MLP neurons of a small language model. Each row is named by its layer, matrix (up: input weights; down: output weights) and neuron, and shows model dimensions 80-143. Each number is 200 + 30 x the weight over its row's rms, rounded and kept within 0 to 999.
After each neuron's rows, "fires in" lists the words (lower case) most often at its 100 highest values on Wikipedia text that the model never trained on.

L8.up345,249,201,233,207,276,181,206,173,214,220,179,215,230,177,151,158,206,203,215,116,134,172,200,185,204,183,182,206,182,253,212,211,201,190,142,173,164,182,200,284,232,198,220,191,176,203,165,221,188,203,158,177,216,209,188,169,217,245,226,200,202,173,245,135
L8.down345,211,176,173,161,255,167,191,180,168,264,221,138,254,192,174,207,266,214,181,165,171,200,179,172,224,258,197,187,233,199,154,220,240,210,185,186,212,225,195,188,177,178,167,159,161,224,184,239,179,172,209,212,214,169,193,186,221,225,221,168,138,178,212,197
fires in: "first", "one", "a", "place", "second", "did"

L4.up106,182,194,164,228,179,237,206,233,154,198,201,168,242,173,163,182,206,182,232,194,214,218,270,240,190,223,172,205,164,197,171,230,181,203,181,224,139,181,239,274,206,209,236,194,198,230,236,210,225,169,211,170,141,224,210,182,202,216,187,187,213,160,208,194
L4.down106,147,266,170,178,217,173,163,157,159,204,177,190,204,151,181,206,177,225,191,181,172,236,188,187,161,212,217,213,186,208,186,163,205,202,189,188,170,220,174,243,151,155,259,236,249,213,148,172,190,215,146,156,206,224,140,214,195,206,183,142,217,203,195,218
fires in: "government", "public", "journal", "publication", "geography", "person"

L5.up306,222,213,175,227,187,234,212,224,213,230,168,194,223,201,203,118,208,149,230,174,141,137,220,215,190,234,176,187,215,241,220,234,162,195,118,224,195,194,176,233,216,191,177,164,186,230,198,200,189,177,197,148,196,205,202,248,206,222,210,195,235,225,212,197
L5.down306,212,215,204,238,225,191,186,186,216,232,180,204,225,154,233,124,238,196,180,170,184,246,171,177,196,219,190,202,141,223,255,216,179,127,183,237,178,216,196,193,248,240,216,158,217,210,213,178,190,183,222,150,242,209,176,178,190,211,169,225,250,203,213,171
fires in: "one", "included", "often", "team", "either", "years"

L2.up24,229,264,197,184,230,120,241,208,180,211,248,173,160,196,208,207,199,203,167,172,177,152,213,230,209,215,152,211,194,246,229,233,149,224,172,215,220,243,212,220,186,193,130,218,163,198,226,161,216,214,202,161,204,191,274,193,149,187,249,206,232,190,202,192
L2.down24,269,297,213,217,157,168,244,186,213,198,189,192,212,200,205,231,210,169,199,240,206,136,182,241,205,225,163,153,181,209,167,212,191,201,207,180,205,247,226,180,167,160,158,229,198,152,249,196,196,215,201,199,184,202,258,149,173,185,184,215,219,212,179,222
fires in: "new", "large", "old", "near", "known"

L3.up537,201,211,294,190,168,225,198,208,165,255,227,173,228,162,188,211,167,218,178,243,198,190,221,252,184,180,176,172,212,198,180,169,154,203,192,167,242,207,117,191,182,193,198,205,197,242,207,184,196,217,203,182,182,206,205,179,227,215,168,161,198,178,172,217
L3.down537,185,154,162,258,180,164,236,183,242,163,151,227,200,215,173,198,234,169,194,143,191,179,203,180,211,235,235,193,186,180,209,244,215,203,185,181,173,200,226,201,188,194,176,224,237,167,196,259,196,180,218,207,240,215,152,209,174,215,227,253,222,184,249,232
fires in: "states", "father", "return", "pts", "girlfriend"

L2.up26,218,216,158,237,185,227,195,226,221,203,221,223,248,219,229,167,177,175,190,236,195,197,186,227,214,179,154,190,175,206,191,137,204,187,123,224,171,212,208,199,228,230,191,217,197,238,193,190,181,220,192,206,174,174,238,192,145,226,181,158,201,203,183,175
L2.down26,219,156,155,217,220,233,256,188,220,214,235,222,187,163,206,224,189,233,193,212,208,232,171,246,200,205,184,179,204,187,163,123,165,201,198,172,230,147,154,175,214,191,209,203,226,201,210,209,173,283,176,222,189,207,221,197,158,216,171,189,191,208,223,117
fires in: "end", "2019", "considered", "ended", "cause", "months"

L3.up25,224,239,166,202,202,146,234,216,164,268,214,244,173,173,218,183,167,163,186,160,187,168,207,207,208,248,203,238,201,213,282,175,200,215,173,207,200,273,189,237,206,183,216,208,162,164,171,144,187,210,256,198,201,211,216,209,206,214,221,162,161,130,200,216
L3.down25,231,217,164,194,240,165,243,199,187,233,192,230,209,214,98,204,199,146,184,199,176,240,171,190,188,221,191,200,204,224,270,234,251,194,209,225,206,169,245,252,202,196,222,170,181,162,222,160,163,202,211,231,154,221,181,199,222,197,161,163,197,152,238,226
fires in: "began", "his", "started", "years", "continued"

L8.up548,218,205,225,283,195,138,233,216,192,211,232,183,218,150,159,158,225,146,185,215,174,141,234,258,188,208,200,223,232,262,234,197,221,204,144,164,162,215,194,238,180,144,198,253,221,206,174,176,215,170,221,198,250,285,202,214,181,177,188,170,246,205,229,241
L8.down548,190,251,208,190,216,214,170,219,220,181,207,223,208,197,135,150,199,218,194,217,215,222,135,155,157,243,191,155,214,244,156,222,215,203,204,190,160,227,163,226,156,251,230,185,146,235,231,195,185,189,208,218,128,241,219,236,215,175,205,180,224,189,178,209
fires in: "released", "party", "national", "other", "another", "international"